{
  "num_hidden_layers": 9,
  "hidden_size": 512,
  "num_attention_heads": 8,
  "num_key_value_heads": 4,
  "head_dim": 64,
  "intermediate_size": 1344,
  "vocab_size": 25331,
  "hidden_act": "swiglu",
  "norm": "rmsnorm",
  "norm_place": "pre",
  "norm_eps": 1e-05,
  "positions": "rope",
  "rope_theta": 2510.0,
  "rope_fraction": 1.0,
  "qk_norm": true,
  "attn_scale": 0.174,
  "bias": "qkv",
  "tie_word_embeddings": true,
  "parallel_block": false,
  "init": "normal",
  "init_std_qkv": 0.0412,
  "init_std_o": 0.00971,
  "init_std_up": 0.0412,
  "init_std_down": 0.00599,
  "optimizer": "muon_variant",
  "learning_rate": 0.0227,
  "lr_mult_o": 3.0,
  "lr_mult_down": 2.0,
  "beta1": 0.95,
  "lr_head": 0.00951,
  "warmup_steps": 48,
  "schedule": "wsd",
  "decay_fraction": 0.709,
  "decay_shape": "linear",
  "final_lr_fraction": 0.1,
  "batch_tokens": 262144,
  "max_seq_len": 768,
  "doc_mask": true,
  "train_tokens": 2072000000,
  "max_steps": 7905,
  "dataset": "wikipedia_en"
}
MLP neurons of a small language model. Each row is named by its layer, matrix (gate and up: input weights) and neuron, and shows model dimensions 208-303. Each number is 500 + 40 x the weight over its row's rms, rounded and kept within 0 to 999. Numbers have three digits each. A neuron's up and down rows have the sign that makes its largest values positive.
Before each neuron's rows, "fires after" lists the tokens most often just before its 100 highest values on Wikipedia text that the model never trained on. A number after a token or word is its count.

fires after: " " 74, " (" 14
L5.gate304:501500505449488476538527442508448453503496518502485506447500469513524460495517481485540497459434509557531471508502553471434471470441475434530526484522543497563526533478564454509555448490586517502463448556527566475536552523537547532483522487514554500507488536462549445641406507506477531447
L5.up304:451475475419462493459588481481463509414434450601443461586535507451580519528486416495447519513541519554460549501521540456587541511462480464510562498430492498511483454523530507544510521508446506471465537493499582532517567527436489491500539482530491458457521480515486490513482493594483521481

fires after: " " 45, " to" 8, " (" 6, " was" 6, " and" 5
L4.gate167:491477509501498479513538415506514570430466514467490454513524432489493590542512484543501406515480558486536471495493475458476514503595525483460576525516506466546519539575400502518435534461459562517562557504497573478557577501501515529471504502456483504555465531499525560463479494484520512482
L4.up167:513496472554492516453415454456461440524480538495499484500475570449490572505489507539437478525444458545555487507504588491498514497498473507423543496571444537501482486464428512474473460561449471480484548516528483534544496473503528490482483465459555501549558565544510542451592478534428462488

fires after: " the" 20, " The" 12, "'s" 9, "," 8, "-" 5, "===" 4
L5.gate252:449473504491483491456541488515513456506522481493496497495517561600430427422580581559502517529559502554442547467465479473552535493497487504483522518499492522466563561470481518475497475481485491454467449489508517462435528487529578480451502449510539513528501518457523390443531468506494529422
L5.up252:507526549485543435534497429480516428515499482511482501514489434487426527475536429507497486529564515530453533476469532523497570522484523513427631498465559514504521574459439538577469550521479480440510455509588481550495403558521563516453437460499479554512507465473492503496537522506556511477

fires after: " " 48, ")\n" 7, "|" 7, "\n" 5
L5.gate615:531534494372485592461452544517482479507490458471512538503550524555530480520505469476519468482527515571583450501493478483513488511490514448521527525490448514481513465474425522471472497509432470470510538512464536457449522474493462488428541481435496410429557470510400520507519494427480493560
L5.up615:546455517505566533483450533453593466474451521532483491497555460561442485548534502497585495427517489529488447598497490446496478528509442458554533511472495553477453495478498499523517490519555519551509528566486507545451468521533481452522460505486527561484511494527476480529477448438515487523

fires after: " " 88, " (" 6
L4.gate1122:486516545470501557468436529519449534484492440487464567536523502426464456474426503499463535474539545542523536556526518484537476498510501542497534547541489444455470505544532522516480461444515439515452461533474495503478492501486553535427557476522489522455500497438561532478541477513522486466
L4.up1122:498493485485586494513488453467519553448442546499548543548466515514488502530517511504515495471490451479406463469503464465513502497514499477516504494463493513538520472451451425539578531493534536562529488487465516462484495521528455521503516480470580402447558436471550572500554437507507538521

fires after: " " 74, "–" 9, " (" 9, "-" 5
L5.gate472:460524462492570475542470481448439425513539454512445507482461514508527458416516498510496497488527420568460515470470441454530472554474508507555497509453544522518533477505475488513509455448559511475478466468560481496540454503594531537474525438468477492545427501479540473523509525564510557501
L5.up472:457497461491431439463464509486470477438530514512516494512528488508494447497572458528460563515470518532509488469518487478564395431458491536523533511578440483496465550491496485415490534587513475458562486482540508443507500569466497492517519536507549541491512504506543535523502524571506456475

fires after: "20" 57, " " 35, "19" 5
L4.gate298:536570494508511430521473453473520510494477506466510498544499498461511536404427513486587450544455457525508515450557459476558500497527539462475514518496492427479477470548454491418569439505501466500480507546471480548480487511496477485494547444483510510505491433476438505467461486465473474490
L4.up298:529532502486501484475513524547565393489498512507539470541532530419563573427523477453519505525493508504531449432534486464450519516490489588464546527488460383473479548553459523522479517491515514499462526491420438537504529530461446507578582521480456449519490397480499529470505443505488475515

fires after: "20" 62, "19" 17
L4.gate800:553505495468534490548488503495534495520524460524510472604495532480521549484489451560505504512564471501539541448480487498524409435465537501502489413499436501613557428515497471537529489490492451508528568486542500507537502529481519566499588564511521546534565562516554528513568488532477507525
L4.up800:538518624492540544481506437530486483472479447507572506551448469514476560465526533523479469492493462540654464464436486525526501498497533483483494470530496449573445438539580492572510472525553446461441517495491516521488451603484507496525537501489466542496513526408481523484558502491470506519

fires after: " in" 34, "In" 26, " In" 12, " to" 4
L4.gate969:549459479581467496454491514534554508464516531581500477495521549526475438547398562454535463494522487386464502554516519512516449526444550474523520492548358474536521510535477479559585545477509529547523476496457421455581462502624479497465456477550504456506481451536479521600538447476554509511
L4.up969:546439490445453542467530408508493523533453554520522556450531538512594464532440483481478436489538458460434496493527519532479427459468448544520530461489458460520543522496527468491517517493494553571531408453512507481577480511582562542457501526516518534530499487503440430501516569499469538536

fires after: " |" 31, "," 19, ":" 11, " and" 8, "." 5
L5.gate81:554535571537560528497528527480441521364476502480530514474498481455474522490453479565506490536508536427541543501473514477448495534482551504572547544606497520558551532556420504507506507481491509482444455483512477488484533529509507508534463486475484489477557515492528451528494520451522554519
L5.up81:509482543463536515475449460517490490499520505482475484539469475422453497446491494481413504472489496454407574447580447414515542525524494521489537515442500522466555493484490459489484453559531468495461494518518562443498456482473460462486484545491566455515528509481507575514454472466537435446

fires after: " of" 28, " in" 12, " for" 10, " a" 4, " the" 4
L4.gate941:510548533492527512466516490527425507521496432506457576523538527459524477464511508441532432552550509466447504517489431525545524492478508471575513508490468454532495512514428503450566508513473556459456411502513493437435524496495464493475515494498532494491473508490493556450516483500436457550
L4.up941:454491517474460424504507471562472470483448565482478521499531536517499533539399454496513448572570481529481529497476508456523507439451485500472533490524453483513437516507549519586464482495512489515428512544489453429491549489483491515490490560453481500475611485498552532490438559494539505574

fires after: "20" 37, "19" 9, " " 9, " a" 4, " P" 4
L4.gate32:493558549501529457540471456505524500513413580571568490523564407550485530484465560498525583441496541516529494483501498553567555453529522500585582503497488523537603475478554526501465558458524468495509521467450569542538454497428508486502548502538598479493500465554631522501416490470481481404
L4.up32:509572531422552501484519525469498517510533525474465490484409520487512558481447502457531442554497515480596382450548530545486405496458488523452522447514523486465471478431569610494541589478475578500484478559449536471530499544593496550493413511478434438476525492472484500511494499536517564541

fires after: "," 53, "." 7
L5.gate9:482438543471515482550501474535560588489487489551544447489480488489526506518469482518522507496530469446544457463495473502445599519447576505411508563502521549438535460509463541459517464536476584524485484515520609482502484523567525510477459468553567492462490462512550500497540485508540562451
L5.up9:502595558498531500536542490513436551523496437588562465488467480457505522515448444504503454500489558455482518513501476510450554505508494490479474544421503539555517455457479492431521408474516540509546487512511576524539465499519429582573501496485592525509403539545538493458523504538492512492

fires after: " |" 28, ":" 15, "." 15, "," 5, " of" 5
L4.gate783:507491461435444569542467521545475521503421447518497508513501563529543493527539441464466523453556506476547498491443430453515526555453516531581515509518478492485538573484508515496562468563437494482495476420431532468498408482469443532518590459476468520454458599601433515466459538512545487500
L4.up783:472531427505547594488501496449493492505494483558492515560480617480507489526463534447506585445435496584517526428507450450438480477501505486580524501523504479511461517498540468468502544562497475464472476502560460435438467484418500516468490478452486580504487562541496486401534511528594493555

fires after: " " 48, "20" 9, "19" 8, "\n" 6, "." 5
L5.gate1007:497580512503485528493523434518530531457427500515542424535500528514556495500571539422553512421513454509477469526483538418524572532530537499510522508465430586470436472507475496519477522480441522497463487457472437516493481488481493523483567477506525520469431456531535573578509445491522449534
L5.up1007:556463543518450507531462554489498548578534543532557518486485535497458515493508421490496534553542504506472453451525456514479536479549542424477475525496526482508493537523557551470494450526553497494474497492517452505557481622474571492547449514522453482466512436500506455522557482553496537471

fires after: " " 56, "19" 9, "\n" 9, "20" 5, ")\n" 4
L5.gate478:495500481421509475510447476500499471494473499468498498507537468457502505474519498473513566483497473491490527551502522471478542491470508465545513566510530415530539534537493480516508530475526494604497517522452423506535499499541466531474527475536465466513572412471495537506486456455558529546
L5.up478:442483556526540464471500432493516472499481523458443493532469510488493515512542565467504483516452500502499531503489500505510484538511517508501443528582551543434497539493474501506490443530471434504549536483540548439460477476483470500483457499509517473502590556509530543482437461490485473529

fires after: " was" 25, " is" 10, " as" 10, "." 6, " been" 5
L5.gate1312:448477532561556521436412490490499508498561519498588515443479506597499540553537534471482482474499513461562501529420545431527431522471529551480502529489474504452524516517571539522599454504511518557447538488502441498488480472498554513490489474519425568448502451529543439483454570554480562464
L5.up1312:547438475545550454372489477500519496546480461496552494514478481534462553490464559535492464435505461418569527459417490462538441539446543510472484502465503485518543538485531502498495491487501519554479440576527556479563498455469583457471497568547453531497516486486526489507484501512492447537

fires after: " a" 33, " " 9, " an" 9, " =\n\n" 8, " on" 4
L5.gate1275:427411512476516477471488484554490514480546522554483502430492554469520456448474476528457514534527506451550461471479525497511496452491480531526502490493534526507515549487502470555482474447479439519468497433534488508474516522474505507503549533464440545369493458490471487536479500536446429463
L5.up1275:554518460465540495523511499472531546441530513506564455475512522533488602587479489479560533503472454497526511517448515468517519506493461467457555503509406543489557474531530480530533441478497468532526484507466472391485530490476483551490502566511522441511488544513477526427446430494421500463

fires after: " " 62
L5.gate372:488565547441425517520482459551532541500496450461450491456494478500460475507474530471459498509501488482572493566502511467476514521500563469524414529466469439570523508544515522476560443490466497493474496509440478458511492510559495481528529439398488529539468467561516521457466535611506485441
L5.up372:442440506488577542453523454463524463530501499573522461506471517500460483494476552482520529426570470537479499532521537492460474539541415475483466489507513403554500572515439523497556521476537514485503474515529495505516475420546555510542495494492476536510404483515563472476462484460450416508

fires after: ")" 43, ":" 6, "-" 6, " " 6, " (" 4
L4.gate1083:497516496479519539588488459460476549480471537476519529547552529523498503568544469535418518512528571477554484462460496498509526485515467595479467498503497480527526480507486523553451552497489536495499548476517552484513491511439500503477488488526473487561513552476538521470507479474478511494
L4.up1083:438515450496471518439470508474530474510511453517488534490497521471524460428539537479459472504512567429521479548498517593492525473452518486468536493540484514405502546524471452434590492590553458523479473547518458522541520512549450482498557471509468516543503458380513449495557527494441432467

fires after: " |" 31, " " 30, "0" 6
L5.gate80:509564526467557475580490527510483530548477542444471452550483429508531509420509481465518481544537497489507534461484564543471466514501495468426469450515509454508461467523528510563565577455474556586523537501520561449445535568449501516438564482534522510550457495513474515494512491494491456500
L5.up80:466451488481519489482493470470514475540491490415500513498516492554469498483468572469478496448480463445576452528446449493542504511469505474597535543537503588543586456468461516549491526422482454444458566569495499449565501525486509582452544476513530532472531495463438497448443494462449514468

fires after: "\n" 50, ")\n" 12, " |\n" 6
L4.gate1303:468537460451494523476502503502518522495485461524567510545455561484471495524548454455513609528449579531462503477421531498479502500497503461483507466521489431510453460514556501484579427548555468531494517471450520451531467520493529412472448589497484510524493404487491521453553461553441528470
L4.up1303:524507474431497545475480468525431576482451483504537528545475522414490531510554498410467554468527518431492526467411574515439538530530518460473489487499492424490445496497481447536528465516528508489425563477495484504529507532528478455527427506490455559529508440440519485484576464570533509537

fires after: " " 41, "20" 7, " (" 6, "19" 5, "-" 4, "–" 4
L4.gate629:453511522481530502450625500576461554564458521516514449478523550525536524510515498587472459537551506506580540475565414494491542536478459524512494503482444526501450519531464514547425479543494490521501526516554463522543515522484430522494499629572492488503488538457589443499421458507560549485
L4.up629:487508493525457460411456506491418501500434462544494512530548545508458499560530585494515484514457567548507436428497519456435502472504497515540474519528477521481494481446449516475619471466484491543519497495501512493550478496531496549466530569529458526513543506492567501555478514510544485512

fires after: ".\n\n" 28, "." 11, " is" 7, " " 6, " He" 5, " She" 4
L5.gate1215:568478464508571554497492481446528517477427527531469428513538439527510509540457478514487509542525419516495456488493494551491503470531458505538599497510493480532532543486514483544580423455502475467537442547516518492546496479509572582497434568481455458479470553493553537571502554467516504525
L5.up1215:480504508453514479435513497476456560534549583530520486529456475556566453483423569557479451605524514518453503473442461488471460493438425491541496453549508498543524547474528418526487520486491500520475491569503536480499545450513539550474570530556512523446570525498562483528466493514521471460

fires after: " |" 45, " the" 7, "|" 6
L4.gate1180:527534485482517483502550528477550578474553467398558524498491515583483461509562562567533484541544483604497518525585552541524477496479493462514476536610434532475480498488542463436480537457503537449500486484540503504557506444549567483550525560557552460537497507476566569572449552529469526519
L4.up1180:533550485529476492521546538525465526485446499507524534484402523513411462478508454493467515475438478479499527455496547513506461508566556454526507466543540482523452570478472534577597545489515514491460464480547444469570431511495537488493494539526532572518517497531431530536504505408493542573

fires after: "20" 76, "19" 22
L4.gate1294:494505522505526510605427478536526451516492496515556454478463481434474530532442459520487450527513517559448522513455517463535488443500474481539552484536499466479514539592554539465446545505487479457501555557442481477548466549486538496548543536537534503483567513500534476488469513497555455538
L4.up1294:521448426490516465488432532394503535490541554507496548529426515436457517516494461531553517557479489475556481552419543452481505489485494523519573442487471549497532467492525513470525441471599465551431526561540487470519541478513526555523479483511509461565467551452470534501534483560495515496

fires after: " the" 56, " The" 4
L5.gate136:556489514523494500494509483466448500509488484443498490517492487532520494523482550527504471600498434450491520470480475442476475451518541623445519549515514509516453529512520438487458433541538507506481514542492474441486536480500503553481516520539513515551441501518536534510544464490534469554
L5.up136:533509448523439508573508458459490534465405463507587510500512481454499476544467475471500471593539499571480475531525504512561510534440535475487506505521420468532517493465469457553475524531509512528518511565523444548548516507462468501453537561481517470515519459471507534450494440484439498514

fires after: " for" 23, " the" 12, " in" 12, " a" 6, " than" 5, ";" 4
L5.gate1193:542531422525471424453442476492497556485495470494506492455523482545483551524364515572476572570540401440497546486535523433453587517472471529501503452491457507464528545496483494489523453523587505561479455485527555490491539519495566444569493521465528462496467519466543486473440544536507505504
L5.up1193:535463514459517502480539503434473495473450500529535466509532491495492514594523513511422457485445488485460482593533520450515488506587550559427496547563473479525463523529502543484583481497504453493477501505495507477550484527487495511542445549489523509462544501395503463506478501521432553529

fires after: " |" 23, " —" 16, "1" 8, " Party" 7, "3" 6, "loan" 4
L4.gate1223:527532503406485518461453521487481528535533478465534472491502483452465456496461488572484467550511490551492600482509545512452500556497546485546546515511530498443501494505507527481565497420458481504526551511495486547475433493474397436558489426524542520437506494514481491558468479573497430543
L4.up1223:489508519574441505488515501469468539510506528510429511482478556527424519508538458511412464484508465377450520539460498550512466526507523522535518525484474498490539474521513454479551541471514436567595562525531618485556543538478545497468479476505493566439513468527451526494488461587487461530

fires after: " " 57
L5.gate713:415538576401488473528472525496495467512463518509493473487510523465543483565491519555539475554545453492457415462531537505516503546521561470506467455536527519502481506598484600450544561576433521542432556514497507494526573447587491468509462537500538535544499524593398531570464448512473493498
L5.up713:484516519475554486486548444419521522530497537528508461556536514523515452493465511532493455598466600482439508524466466537475505463533447516551556500482532502490524484501481445489468543429501528501477505533528481525492482507572505553572492500453482502503474508498517432504517493459496429436

fires after: "," 86
L5.gate1160:471483472507525517602504453532458440552468506505504523463522464464414445478561484544456491501550514443508407587481422458443561581528511434591508489506511531474564532488518509435461480537573495554558500444484509576484470434445541485537496446531444487502509456476498478506452571473516523520
L5.up1160:466568583599509489616471502535486456553524541504497551481485550436513482426496496483424522463511478521522460561477515509512545466513460492541526485536503537503427506509484512527481508458531507525525546520510466515504458453537464588531561507609486549518422495531506483476459541501467524524

fires after: "-" 24, "|" 10, " |" 10, " (" 9, " Ref" 7
L5.gate296:527492539462497531532514532455486564511514492503477490533489498512516522482482529536553426548535451504444459491504566505480483496458555477562463589500543480563458603507465500494463478571521541476481538462554460454442490526500473505523448506470490492588506492550586489435540494502493530537
L5.up296:442511563565534443465443458472420482528523508477528512511511457522479446510463533488486490454516438515497589506540514454524462417509495474491493462491515411462564491464497486521483479535492581496408467523529443526507448493521554525529600526454516458539521511539488507534508486508484470527

fires after: "==" 40, "===" 9, " and" 4, "\n\n" 4
L5.gate1004:458513510512531493501511417478564491455523473484500525523448517530471546552551520472544476483541540570449435554490475458438519465473506498521500502514482424506444441472498456496547506532465500484446508442516454531461561463519600469454539515456495505509400521514517535538518488519548453523
L5.up1004:543422504479494592582480511486586468465475534446532533506542558515479440466593490501527493474559493500521482538482575527507499477481525539508505501524539495541531473425508540472547543465483507544466542446492499470514545527501467455430576481488429530418521633530565506433511463440556496543

fires after: "==" 66, "===" 6
L4.gate1060:545496499463528520514459443544586497561576500461431496538523482529480482465507572538468544499522493511492537525543518492489472510465470395508478506446508414491470472454510532457443489441458420472541470441491464507473547537523512469493538477519547492504461479536481509520506498540526527471
L4.up1060:526515431573484470518454524515544446527588568522526491567518462548548460495574460489490513488479464486557457581498549523422509482414488520566483432578525478517532460481509533545451489512492463396486485527493415454459543486466537485490533481429558479490562474510494487470548491513578497565

fires after: " in" 44, " In" 11, "In" 6, " the" 4
L5.gate540:445556469546470459525520480498526445475490513458446558515487526489482470479425549491518576412475511471480528520546579516473440484466593546556470523463480458492466484483452523457525471527515544484450407529551481459493510588466593508494482466490485493541506471555498480537530539505495484478
L5.up540:481537471564519508485509452489468441456492539552474436513545490538476484523438508504511491465549497533486493534550510513518490467532543474529508538373466447484432475394576472456486521534477521421514396521483551508513485525496545531531497432555495506516538511463492413546450550559461516477

fires after: "," 77
L4.gate209:489454445572556606531477450545484527518507539483427571515538497480410486448511500526399454484467519498585536544495485567498556540503565462471514430518509468482453467592526524484493471506565471516520484446526541543534419491469526476395499488550459516491519455440505459456635403510558545542
L4.up209:538474555537611489552455508479519537547563513446503567462463461463490481458521482561367493526490488495514436514502501490448449570458531484572509471478404548513573522514469472506474519559505524504519532534480432502558468501501572485544449560445476528556503489504482490379521450447466524556

fires after: " the" 48, " to" 4, " for" 4
L4.gate856:524456476508515567490461493455549511493512405403508479467541432550501436445513495524454516413515590413457486456538471528558533500546516526462600552500473517502469489504533543449526513457552508528544464495498473523469519514547528448465575538441519495457468567504472510539534628513520575439
L4.up856:536477451514483445573527503520493553475536468471582456460526462542424490591483482555528433527476477506522430512543445469506594538507532497553424491396488502522541525531547488529525555525437500523372529429506498530495437497478523410487503465458403438460554483535561515521457400526485479509

fires after: " " 59, " number" 6
L4.gate336:512538501517434539545437500381501510449487534554448533553547512520481453469495564454456452516554526459487571461533441549472486509506537547504437523569466450532475489493505584492548431501491492479519505499482503468498471493470580501500499491424474478515509442491459518482510462483504468555
L4.up336:469523538466419491489516540471477584494525493459475497521526503500441487553484538522461501466505527475523540512467435463459524531496421553517463532444476508591576506497574585547516468476578502475464547595491452477488507536486584530478533541503516473477438461436563536558521468534501486536

fires after: "19" 41, "20" 15, " |" 10, " (" 8, "18" 5
L4.gate111:481558501528517525527479534530443511467501541433560420521482521484467553506434430539406500625565486481509481446495474431438477467494621464503531440470447483450451526467470534466498467525471484530499495488505510521464485502527491542519536469487518460494475545509503521527465491530551486550
L4.up111:488510496501542549547532507532494495550542507517513452525464442548510531452513435611415567537506493565543470525500483424422456452439543456493478475379469482502437535468531459496492506479453483466505466503545417472544435463514480601506584423513461485505428518543488561488449495524515550488

fires after: " |" 54, "|" 9, ";" 5, ":" 5, " " 4
L5.gate422:456507531443533412480424497555450581467518482505519446507410490526549472449521482470494501541472539512568486526511561495591435527537497419447500516489492465471479498525512543566484449436473506491536509497523546487467456485510493519481447487568467518485521534450476393474446513510486526502
L5.up422:531515517558524509525535465454464524460540452493450475380529501471527476584501489491436484540509487579448524501467480420538501483490560509561482465536543482530536517455493521527454477461512497529505497446474567525538539481485549489567538522518513434506527492519503508446495533487540559476

fires after: " a" 32, " the" 20, " an" 5
L5.gate361:556511520439464515485517555551541555425436457487479478498503425414461471490552516526506432452498549485471543472452447480412544516480445496583487482541537502461447579547515541424472525496507535562514568460484453481465474532471454455487462502462515498494478556569464515480430547502493563506
L5.up361:499482492404511492532541477515485475446433412472588544432526570512445457457497625533543569502503497464501502518512522465529511480489554549457512505503569524510507509511533556519546531479497491548533425469442531469550464534421515472573431494523549518431524574483501551456475488521473516467

fires after: "," 100
L4.gate1021:546571485445497555512454488481451406490544493453503483471431510479447495468501514583408432528554503530408484487485442546511484485468516463571505476516506477447535441465546502570508449533499535494504488460510476509504484502499539412474501493534446543502508538512505507339483466511407532475
L4.up1021:529491487410494496512490490476501447469532539453519562504494506495538464478491508502513442490525533538463474584473427542628496400505563476532513535449580586453535519520440454496434522499498465529504487500432528525467482504508559472579468478503446574493552445505461493416443480526512521435

fires after: "–" 41, ":" 21, "." 9, "°" 5, " " 4
L5.gate180:516531506464510487510462442543498536553507496472495495498453488575530425521483461418437510534571527444479482477496534464536468534481457558529506505477508577504495511508476509496430531491445459488519521486524521408499521423524545494505533465522449455423510441495516499480519513543398430492
L5.up180:595473545457487415504536522474532548469526465526458481541514558425442507563520533563482570543483473529454449494470467546533535556480493458494526526499518428515425468492588477481592542541501490466469455539511471453439498509527461523547509478585444634451474469473483558464516457469560576553

fires after: " |" 25, "14" 8, ";" 7, ")" 6, "18" 4
L4.gate983:574600425490502518557529495490511476418559476415448474529430507522530514506443506447437497482537517462479472528484530522476505502489479444468514518554569416533461486522464574484478487457521549512488474527532519518512546541534480447494509546569447557480514525484580451490527494453452503481
L4.up983:545603498512541453547477535490491533421532439479538555533491491474560407546481545516502504505453579502458485430451448529435479419521500481499516469532585557410417563512418458473485430498449569448587493495476503512469536492445523474509478431407517469450521520541490515530513480455529549490

fires after: "19" 28, "20" 19, "18" 7, "30" 4
L4.gate43:503512473460537484576507505544502517528511521525457453497436517538537536458515481502490488574494481500485547478478507521507505523502543434509484357483521520525473440504584507493485486489444476470534518406453519484528515509572509511500592508526451539445513452568554476484435501451516460511
L4.up43:475589560456506512479441544460524607507486494543432510542537541537551512490457455516481519496530479523488517449511611544467452517499531486509470491488543410538457514522583576523476523596524481554492489559528495475454500581465501463570482504488523498485539474553579503496553522559559502493

fires after: "–" 36, "20" 31, "19" 24, "18" 5
L4.gate989:570499490510529520512495548481503506506417529444475434501488591481488495528461518480506500523460468586521489491530497506512551522427540488562512518535551467481488446511490510486534606483563446436523514522491458566530512495510504501415434500501539536493543502520535544542504511467519454522
L4.up989:465521475455547560477433526468518533531424481517485533491561489387484498474463497502568480512571471481495433504479494522502556483527512476526489500473473538563498489515501492519503543465512437414483519546477467512526570509477430468510499531514440450474521437583471561504534460556447459471

fires after: " the" 32, " The" 20, "The" 12, " sp" 5, " this" 5
L4.gate1194:442520484464507464526540418579497544509446509447520505534486490520533564484488547530439461432505492543477555462541493513500550550500533458508532462587494500474536518485484422552510505557500504520552531592445520552461533521475435456494476457459522520530561495514497480483463487459492536597
L4.up1194:463544432460541548583495494455487542518528442481504473492547512505495532525491474515459596461512458521561471506492517525510480572463510489491547524556454463554524467489546516571579558538449500482526579551522518571514499552495398467395494521461523580476521511484522549491439527517419544538

fires after: " on" 23, " to" 16, " at" 12, " with" 9, " in" 5, " under" 4
L5.gate670:472528421534512479534484476481467467514478551519494558563522457466480429493465544522600529484463513551452551509483482526483452520471512432566528527430530539485483536522432484500401500518505522493594441496532510500557529469495534571435502477495463468524409510579491491520463472514480498546
L5.up670:486443451497498542435474477577477531492570513475492491516530481487511455479525508501459507499500491528523464543452602473544483446578495531457568536499484517515499546430527536496510456505613500477523446446532495547528474493557504515500455482524559549465517524479444409483434538496554499484

fires after: " " 52, "19" 9, "." 7, " |" 5
L5.gate1180:489562526510459503446470525463496585547491365559464477539543496447491449484507532567541577461480559540535422519574553553479485486483487483528571558505439456557495440521510374546486548424516519469475490526431485465493519498521436554500525494438528468494424431541524539498497490516453410491
L5.up1180:517423479443508566561493502498496501510521526546500508481513490527533505550479571518519507420431425524535518484498514493532489522554498511517543526444477567486477476556447458465525524478512480465449442494478489566524441495539534577471528542502475441491418523492472548490460433525470474597

fires after: " " 66, "," 11, " (" 8, " the" 4
L5.gate536:476497440520406521501474494436471444507512418455495405418485555561481529537451443530498543544473473580478446394462465474485462458515494493494490425483483505522504540432472577509450471512520433454523582498482608474530499523518566531475503495511507516474471472517587479518427479500489518525
L5.up536:472471438466568522438493508497460433505503532500529451490454465515492510536456535448483575487516448501490523505521461506516416488470553466487464478553489468541518554555614439467576473495529436439468416528450495497511434531515536589489501504491475524507510500550525533474541526498533500480

fires after: "19" 33, "–" 15, " |" 12, "20" 10, ";" 7, "18" 5
L4.gate54:443555490417443489493506537523452456514486498454513488502557469458567419477517508524437495514503490430469552511463555489522479486480517504504512540464594483519420574508584520541454550500502532520560454481447503525466463529522466489552569488526488440441499495544460505480550483493465457463
L4.up54:489463462539526516518514468488488522453541532530588539457433559499511510485500548573501495455525483510519452504599535477527511466490545513520514462550536436463464522564487532479493426518478543498491535543513521476605537502461517576518452505514537442427509434507463539502496523524505451500

fires after: "–" 59
L4.gate202:494521559481515466495528526553509411544536505461517439470504537549544537533478472514507596557460442546470468467470547447498516505457584527469505564542457516605476547489429432513444532398464474458448554478492465476534509515498560546436487478582519540428444497530548553539449546541456483553
L4.up202:569498442520514370515512454518482498518483558483539505582523401519552490532527458532494437502487481517484467472518490505433471463499508494468508517466477549505481489524492433454510560515460463439564453536452478421525426601484549498502530532488472533459488493528500441431437481526542553557

fires after: " " 67, " $" 10, "×" 5
L4.gate1336:522512565481526494482409443539457463474475502544470460596561533466451531554448546464461634559478587451506528454534465473544474512481525521492508512467492504525426517551497518499496471474453440499518535566456448502558514520523525502518574512551514472445472485411526535494500579558469509505
L4.up1336:495505519472537481520443474442464428465452466494503490552511559433425529494461431549467515430516519467514544490461470447514461497496442481426551517459522568525469496570498540507561540492542491534477473541455485518587480533559510574522525536556528457491475448491526406507462508489509532546

fires after: " is" 21, " as" 20, " was" 18, " became" 7, " be" 4, " served" 4
L4.gate1224:423506562545536586487488570486522530423523439498491593545498524536503550425487457438466441504452523547501462432467529522524480536533471540527517521542534492427537502503506508502497463464494484494510564491468505531583451495493520469510502488486445455488588542465466519545498493490468472447
L4.up1224:464524525643519541490545536530534482570533518503501500503425572568540539458511506516439477453506468535545557537437526500460496524517497490516480393547475493507478579471459469485496475524520605541543545532565498530557506581578441495527507470517465486573537560487508433475521435530476480478

fires after: " and" 17, ")" 17, " he" 11, " was" 9, " served" 6, "," 5
L4.gate528:480475567547546515482508512470525471415457529427456428479503471518506463487522491457534511592528525525487505468423494466510463573480489489404484512504524560531521531545496478493544482454515488425522486578471465465510529570428475497555472487492493569473481535510470444493523481468470483525
L4.up528:466518470463554519468513510489507462481574609577452472496546470541452448476506444508510482534554496489521500436508491499479506479454494457573534479516502564526511483509495546517559558497504569446521472496507527477485437457491554525460477426506554448559526550505518458488530495444428525502

fires after: ".\n\n" 39, " and" 5, "\n" 5, " from" 5, "10" 5
L4.gate401:514514470474559524394488516623442566466500552513561500454513492486513504493504560508552509478498515496442505494440441446422507496442558500500510484515508486479528504515486581505501462492550525568565457517538553519488548453522466479516468495419514483480486514488474503558484386482455521528
L4.up401:486500533575555562459565450534582478498469472562516507494486539508501476533545490453515480469487555532448472523545532430513533514509551467511524428412446487493522465441586485471373505486501538466424519482502583449528567479521524541499427444522495438459485461388499516462511526485529496581

fires after: "19" 32, "20" 29, "18" 9, "," 8
L5.gate733:548525458529506520502455431519524466521540469495434460485461512525513437454506550527430485540508457462410512555514551531474471547510534444529454422508457452522422489524541488527494567514445488531494450505561476538527533512442498463478480458512441540501473426478488430464490462432551478542
L5.up733:472534506501516450525436514471441440462496500446429484480461559419427546508568445501549455505467501566565492492573468509518518483471478461483483534442564490467510542470471490420555519481526507468504471454455487472476470501454532600525552503496515479571478488572485517538519444492473544535